config.yaml
d_model: 256
n_kv_head: 4
head_dim: 64
vocab_size: 1024
norm_place: "pre"
tie_embeddings: false
optimizer: "adamw"
lr: 0.00117
beta2: 0.95
grad_clip: 0.5
decay_fraction: 0.351
seq_len: 256
doc_mask: true
steps: 8817
MLP neurons of a small language model. Each row is named by its layer, matrix (down: output weights) and neuron, and shows model dimensions 0-95. Each number is 500 + 40 x the weight over its row's rms, rounded and kept within 0 to 999. Numbers have three digits each. A neuron's up and down rows have the sign that makes its largest values positive.
After each neuron's rows, "fires before" lists the tokens most often just after its 100 highest values on Wikipedia text that the model never trained on.

L3.down377:474497499539496455512492526429496512507435504539463527510424466558418496482518505517526592459494502445517485514562481446520511525542592485443470484470533548464501486493572513505518480515486545360479536482530466499524465477491474485507435502539473512542572510528530477508475487567477519507
fires before: " |", "es", "==\n", "ment", "er", "ers"

L2.down450:572516465497486554503556572459470477572441442495404494430527434507481570568432492512477476562553549553508492526579507479536459500547456510574441554548542521485397582552489521476528481459506484474495497511477487478529501541553508529515482521511517499558549474484539469513559491564571484499
fires before: "ence", "iv", "ent", "ive", "en", "ed"

L2.down224:449473419563516532479478489483492502473526472454515481553423461547456555522486571529504385525461498487480463479534452542590484530507574502524578493532471498534523490501491507460491471507534528493460428486504546504452503536550443500562489523498515507502541509489516527521446509498495456509
fires before: "g", "ace", "ot", "e", "c", "r"

L2.down128:478538459415430498456506495415507495488474514432421579512450484431465480509551481546400510419511518446410405477501480464437427466535443441484498510538538522497487433485465520510489450522492499485464497437485526546468513512500483420497528512444497514514516533457529556500464463471469490486
fires before: " the", " ", " S", " F", " No", " C"

L2.down496:525498544541492473499557469472445480524425485570456577514439435551527454518486553548468503479507454490503514513514481468537453534485483529504565541536562458439501516467465548519487488422505405404517487493561569491483447531476430504478536510441513465474483542520462569510482458536490468461
fires before: "g", "du", "duc", "f", "v"

L8.down374:469512530498555509511508436458414474548488519471453466478497513518522610516445486581467528505506447489435523523462486502524523521442569503482526491475544448441490571556491508450474528501484549353455423466479488602559507465524520513468476490497501512549427468542498517510398518491573540480
fires before: " ", "1"

L6.down196:489531514462533473452496533437470571560575602545468550457515438473543535513414500498428518516460490452451451536515444475456489514391525546537509474505450470443526468508518488475468418467523501418487489433495466438519497506458463526543558539484497516579484533561463496489506524447484441474
fires before: " ", "ian", "a", " R"

L2.down358:570451529500482415487479540589521455515543465497474432540551442513443516548464495485453501525431497472442458499552508478487442528470617457486562474457478499581525457490488595392496450461520485499453580489500514496550497574509547500508546569507461546548480455524491544471490477555571468426
fires before: "fore", "ing", "g", "st", "h", "gan"

L3.down182:497542521472546495518472494501451448513448536573523527487477493549449498532445559565457502484468507442480528568538567444435565548562522476488493553463521503519478562545522496495524456472493507390502488477421472479464497501491554535452421481523508516473493491451532534523473520478559543575
fires before: "ame", "a", "om", "ing"

L6.down654:495542453557508549540460485503559513503474498544510464499516424509454516519506517467583540485489505529526527492514481475504512521493488545478507493478527473490518493475471526450487549521490479589476544526525550499482468507505527436499468453579497532554495449557437480511488536532473436500
fires before: " |", "\n", ":", "==\n", " (", "ife"

L3.down139:476541502505520532516534476494569558473526460502525466517445502505530487489434483469529459443505511546483524556472483510538553478418532472464525592467491422529531462473538471441501556540429491502506488506558463444578537474516492534482546454504516462497533459499522449470514471573528509485
fires before: "le", "ia", "r", "ian", "ition"

L10.down379:472523442495492528476492443488483551549505526514468481434522448502446460545442511431452475479506481504543539460596517473515499471517422427434487431531475466477473489483518513454528509530527472432542442484489419418440484577534501386527450462520523531471472479497477516560480521504435533517
fires before: "ts", "t", "es", "ed", "ely", "e"

L4.down31:489575409522458536519551466560411453591520482470502531487475474467520455513431489484494534481546520413506456443463465531515471482505564498539465501513475527497488540551511540498454442495452589434557424486461518560500496521494480521412483551436511572464398534513515445528503503497540531525
fires before: " |", "0", ".", "–", ",", " October"

L10.down332:507519542495558500500488525483336489452558469510484487504511526507520495455452525481457512526476453579416523505541535502530438488478530542568483456465505478452447487471546521468536533551399448434450505539516452476527515544502486510506501522529465462436615573493458446562527479451461538487
fires before: ".", "0", "%", "3", " h"

L4.down98:478490500491516525469466518494534530470466559495551534570538531517516611481495479528486520530507491489504484509447514470508466506510504520509559527495496508522459490477465500531488495601505509488560511504538475523473514459506512479490474507523484404520488508401507538542479459467502512559
fires before: "vi", "g", "fer", "m", "port"

L6.down569:539443533499508493538520460463440509495471517494506472515512508482489558459447478528451495450488502429568458539492478477435513487521545493469513432478465513481533476510531511489446470577427593541500493547500463477505552532497499472501473511500487438465507528623505494494466490437443513473
fires before: " ", " |", "ond", "re", "erv"

L2.down656:562438515519483499501548468472516523496401547467454526465461492443552500485526529418584531528464503499459505550496513555463494465519436546555455454492429503465514461471510446490407507526511557494530545497503510473555458421563498490447528524465526473505520505492548542480504501505464530508
fires before: "ction", "cted", "ct", "v", "ment", "osition"

L10.down670:539469524485524522505500545514548567398513499521513522487511499561562456459470428532414457543508517507553486460499529508436523505507564572498511475555481467429504485529562546526551463475478501579462537543539501482437512474487558540531447477508515505486581523478522431545489525512549460455
fires before: "ent", "ents", "ed", "v"

L3.down610:515445504470449454483554483494545487471451515409467476546486558503462485538473502529414513487475444463490546537477516474489501494517487528536541467537503580475575511512533543426507475486467451468480510508463485400491481451494442485528456508448488507480489482519507579520529461587507484561
fires before: "er", "ion", "le", "ing", "te", "ary"

L8.down426:496477450459479574490479426479473571484542499523519526522549511509502475449441466499464485556479505543511515507556512470519501562532409509500528531482471514525543474566537445466497507483516461558514505586528569534429528519540462598477464498453467512468477512472500435546464550556593549472
fires before: "ed", "or", "ot", "es", "z", "v"

L3.down2:461536480549461487502505424524533359447477474556553534501489437572480447493498529484518509412500457469458457543503453461520501495487504545478460526536506574456475538481521515487515439437509517448537499492469551558393539477512504558503575504440522551458553515470515532451487465425530457446
fires before: " |", ";", "ord", "t", "re", "al"

L8.down582:531528560482467552439489496450522507476512513507465513491513490528494540497495457491433533468482556536394524545513433479545494537486533462527525533549462505464517493479548489455473600470542518465516545506524486482532428514505463526502482468502533514418507480547501483495589511528546544462
fires before: "is", "om", "at", "ail", "rough"

L3.down192:422526519480455518445514508452608505441435464451483560576489542489495522445526485434425531503536492498470490475533532517542526520437517494578531513485503508552485543456494526472490508473511480517521449503540525575587496479535556490527455435545526418515522523470520488496445493460481496435
fires before: "port", "p", "er", "m", "re", "ern"

L10.down418:391397536500520499550525550478519530485518497434526504540457515470470545506523543523535478467496503459527495462504569449494527480525494531535479469493497586494519443545466520479525490459516471610412527453495511463493473512522542492502529569513433484565451512477511425496512598516501492527
fires before: "ch", "are", "y", "ies", "als", "k"

L2.down314:560464506547446517523510491520577523514413485479470476484506520538481540475450483429472443526456500456430612437486478515478516427533476526516527513499517504472523501455444448433488506507408533488507527537529494497458522437455593498469519584454504471504515498469514536486493463504524579451
fires before: "ction", "cted", "ct", "v", "ctor"

L8.down215:505515513439529532443500495501500403479493490519519459491542528404443549527462526497544557483493570542496460578471475493541479493490585480546540491514514516500499466439463519542518545408472473554521519460572529494447509534544524554508421572508394517507565468526519425508472488514604496471
fires before: "ment", "or", "ru", "ro", "re", "on"

L8.down37:544439483525532536512442536525460500447462430514457479498468535462584470536574487571410482565532548503468417472487533492457492540514451439465477435511508524492484488535548517460534517493516547482443493495438501455560574539534534542508495514509472476467508485490459549542517454438525487495
fires before: "ord", "om", "on", "ent", "ed", "ount"

L6.down448:487418499440534542534452537497445379493537517457438544491551489439499491548472445532471513576430531478474475491555487527515550550527511529510497584493499555503478494515487519517478475545539479493547460457519486498523507519462496513478480479526525482414490535557499493557518517484593419475
fires before: "e", "ction", "p", "ctor", " to", "ct"

L6.down166:522508472541473509461503480487401452473561550455487574463484551489473556525533515508555417562489493548511428431484494444527479555482508446504444551484499506501434494510508518451498463437497542523488482475503448465479522559488494537476454512469520500483421518509524480543521484508498507486
fires before: " |", " (", " |\n", "el", " J"

L10.down219:547519490460473558516484470502474580432526464484477568480494549418534534526479518483518502440464506518561405500539498509482485481560493569512475520508585525494445557469394481422545548472537474538510542549531493479495507499421490489547455517511509504480553492530525513509510518439509530491
fires before: " in", " on", " |\n", " as", " to", " by"

L4.down619:530513491539472570454474517476529465499511514469502588543532518434539508429420556482470437584507518563454534543521520513534517544472467547505467513418489490472468436481510467502515532461528512477423508499551458529440509552555454476484505546557505458538544493586478534509496475582485408566
fires before: "|", "|---", "d", "|---|---", "|\n"

L4.down95:539576514521390580545472504495515493504509407545516503487451517521549514492426490479494470519424524469489542502420507513455587501548484505521496520500471539533536546452439450468555441502493469609518488499524505528505443424569517496516531497538502489455524434513444485458525491519501473474
fires before: "p", "pl", "t", "amp"

L2.down198:471598472521516511450459542423466492493532476487452490486485454489469454493435494467495470500485441453449521516464547484533433580510466560498506508526431564453508513504527465504508467524511560426573555517531498549476504527543498430485432529434442502461554466499484494456518443497499510501
fires before: "ic", "ect", "al", "er", "re", "ort"

L10.down671:454541484480558401563564472488498475521543508532472497558501473393523477443449470566468561563399499469499502489502515452495560516516479516503525495482547451487522434475469505490481453513558521646461460513449453467467502541505484502513548501422494432500506570504450495511450498544536469457
fires before: "ent", "ru", "ant", "se", "pt", "ity"

L6.down227:451475487451433451472488541500533481466508528486468576507463451562461521463489517577498498552470408476531458436447456504546509524522494533535474550500510540425543477419537424471521502452512512532497512537442524500500472493516514480494469401496573489382454515489477511524447457492570483550
fires before: "vi", "m", "es", "i", "ific", "ced"

L3.down174:451486432503513557529549497446522556554490465499495525495480479486461495436505514510525432507483464494518468468436497434502517535538455530506478458543572511469528442447542479546494573565545448585491482501549478520461479459433504451450529576527467477456546428540425512507476503514458560500
fires before: "1", "0", "2"

L4.down369:585560424530479471505543478486444539495531490588467488531477566497553578556480488514558437519489450587409387497547526506470497552532494536515566481532519469548512545467477479490481490511488413474510530480528520404458490540491472539564444432531494503517419509498542466464538459543553497422
fires before: "-", "t", " re", "se", "c"

L10.down555:452531544515495545491541522580424486520469515494501490522464533507466490385507558480553481534542452489495450565432461520526478495525524426489504510518506487527445516510456562550535484521545523474463515494580539504475550500585516562467435533491459503492482497494481586523462482503521546468
fires before: " ", "ern", "el", "ion", "her"

L10.down695:502465455553540428500516501547587509539478468449421545560531471491509571548460423503519477485495554461562527544490493434522506482530546469476560604480505535484488529434531532487500486485539505582501506492480526444531540439444520454488543530473517555477531520515500455503494510504571452557
fires before: "le", " |", "l", "al", " of"

L3.down337:481569495490550533449519472509539536426486518539548514553560480496466521479489497501536529468517433475503493440498444505483474506499562495507514469461520491462601505472469553585488532495522454585489510499566557482479488444533501483441484402492450446558496450529511534499501514499518506550
fires before: "2", "1", " \"", "ur", " was"

L8.down375:517449465511529433518503575505498502471526451505499442548515506532407524457483487537429482513546514570493508484499557493475532466470526466495561507469471507474529572516438510469467513534494545597482535452420505400567497483534493523438492469487534457482495509447464517424484501483475487489
fires before: "or", "ies", "ial", "y", "el", "ern"

L6.down689:524459411494478568438485499435392468451478448504450587487501538504477511477486513537537509503440502512449441488459486462461510494437485536523455463589493530491495476524483489481491539501475466466539510478527522445498501530529580498426436456415487503523487446485505525534489500512499473483
fires before: " ", " the"

L10.down9:436509474477495539409490526513486439444466502486495504554528507486492485540509474455470498507515545593437551459466407386508523481461552514499526492482497458476480532452487518509601464568470489567493497523474513540523537487496531505453457442478478500546497490547565481454478450510570478462
fires before: "ed", "ing", "es", "p", "m", "el"

L10.down264:443493507498480569512527508565547489477507484458471489436535516523508502464459491513528432487506534517509496484505470521587465483531459449481514559524525485440422483533545440495458512473495528376513477477530494533464494527555482521481557448554590553462527581495449456522511510492505479536
fires before: " to", "ed", " a"

L4.down160:531524410548528547449427484414479544472505464476454556535540559527498534540476517530538492464512534479537515467461526539493438455429438511493487558483537555532496497519457523539462573424546472434494495441512542501488554433491553553540549519463458526495456436562529471490422560471581510476
fires before: " ", " the", "out", " a", " October"

L10.down412:464487485479475484562440476578452488461507572406421535524404557547555457534550525550511441514520534481492506484500418493485493511481499477461512464528433540479438538461454485488477511375514470434527502478548472501475510496547453519504429552544514535527518503510477563554453540509485583451
fires before: " |", "ear", ":", "ot", "it"

L10.down221:561497574465497491515453532511522419497457491501526510554534523524467445507474458522556475489501484473466493500467503470525488519444533505493486551473461434456503471507490436516492533477539446463492459536512526473454563495515536467518451462529548489590507433567533504516573512506491517472
fires before: "her", "ing", "s", "ed", "ame"

L4.down310:516445466544494537590519461493539452506549543493504541473498466521500521530428503521417472485559519517491447501488486429522539548475552480526558523576462484511492447399512514544550466510532513456382477515408457497470495499489509463448506465573482497559490421493459429532530569598467497488
fires before: " "

L4.down600:554517576470520521472554552494566506480462488503465466487486473500506549469492484479512484580512476534474524496460517511497587478492485484540538508513518542506495475463467431510481494456459464661504454526484509545439543468537538470423537503509551479502533445529477493507517510511533492462
fires before: "ly", "e", "n", "ow", "er", "l"

L8.down597:487486505549503425471546505531539533493524485456518517517555480510469551471483481531645557487556432509465516513503477458426603464509550505501512528478514484493414485487531468474539525498521587558511514513502508480490528490477583458524436517483533472541477503551505480420454500468490540551
fires before: " ", "or", ","

L2.down500:500546475503510469473479529454499422569544478463491530512454423553592514481515471516551484493466506526607496520528524442468459484471522527506508521434542544382489474460591447441553557497517463440461525517463505486466504472590499472484471502482562464616487528503583489445499503496431437535
fires before: "0", " |"

L2.down79:505505502548450542504562411482553468495518567515554471489535499502476503498439471534556545509510545483514516442495536498463449561526493536546445485545483444469512475535462475544488430559482490545549511500516518499535574490441522549480481545536474381447437479489485509488444448492457556586
fires before: " ", "ot", "C", "D", "I", "o"

L10.down622:433490529449490450499400479531418495491495513547461482490548460524452472546477502477466515503474499492571502532519530495469490529490445516452532523537445531456584557538550496521529524528458547451444490524477457465472530557520482501425437447483503499600464491443552508480494446528537508487
fires before: " ", "t", "st"

L4.down131:472434490519507529468536529507624520532505501453554496554507565493465476560453505553571509501512536512555500502503520580504534462443461451573527528530458499486512517529465460498546502491546507644519504544458470485521464524463478546542472536527515443544472521435469437542539517426574506498
fires before: "iam", "s", "age", "er"

L10.down679:494497431464581514469418438488510432524437504478505474433473567547520477481513475484612561517518520504504471440525466496525443568472541470519475472502465493487554571445429456450535554562470527456521531511502466454503531503537515536480497426553483468455402492519503536459494493540523559462
fires before: " "

L6.down379:528518438521532466529460487455528430457544470494442548538434468502490545480433522493507503411492449458494513484503496499461519512543471534514525514462493544505481463518532453480524474512483495354483514462409542542531512555473480495509553498462515471517469452491506478493545493470524535482
fires before: ";", " |", " was", " and", " –", ".\n\n"

L2.down304:507433511490509493535433533594548501501487561497575519494593458558563553530537507518544483441563519484492523473466487479483521573531505478508524510492493532460461510486554453434504518495468554554434571440474476506526434528467508493477470482521458543491476526504564485498510554533540512462
fires before: "in", "rib", "ry", "ain", "r", "y"

L4.down122:480497515446509549497522523500536563496467496436485514409418502517488479536513491532510514477519497531564472456532501557561630558482468480509519481509561470508485464495502471544477523505517528558535507522457455518450559499468533454509442471485491511475481484461481436468526487474513553414
fires before: "or", "an", "er", "ing", "iet", "rib"

L10.down542:473568509517450465491565554537547448484468447533533547489541466542489480525473540451512550380524478379569486523531508446487539455530477504482553486492508460505586554460524474473549539537484522557541480489550546495501448553552462529461438486507555530528513519471500448449499525442501482554
fires before: "is", "id", "ing", "a", "ie", "t"

L4.down87:579546494464497478488489473473480566485519448410448520466524477461488510479470548505501527472450544511538465444466450474548457511471519506509463469440497437455450466468458542509546526543448407470553550537542524462531564464546465504470550451503501507458513475518419467520482521541483462475
fires before: " |", "1", "0", " v", "k", "."

L2.down508:470550537448468521494508486462506475393481419518498511458517569563476445543484416500478491511551438455480494427531528490526513447512440550518504425531462477525489551554492519587450531495454483537493508431540544496479487572461452579488498494508505496503478492508472493485453498560577491593
fires before: "ational", "wn", "pen", "pp", "ld", "per"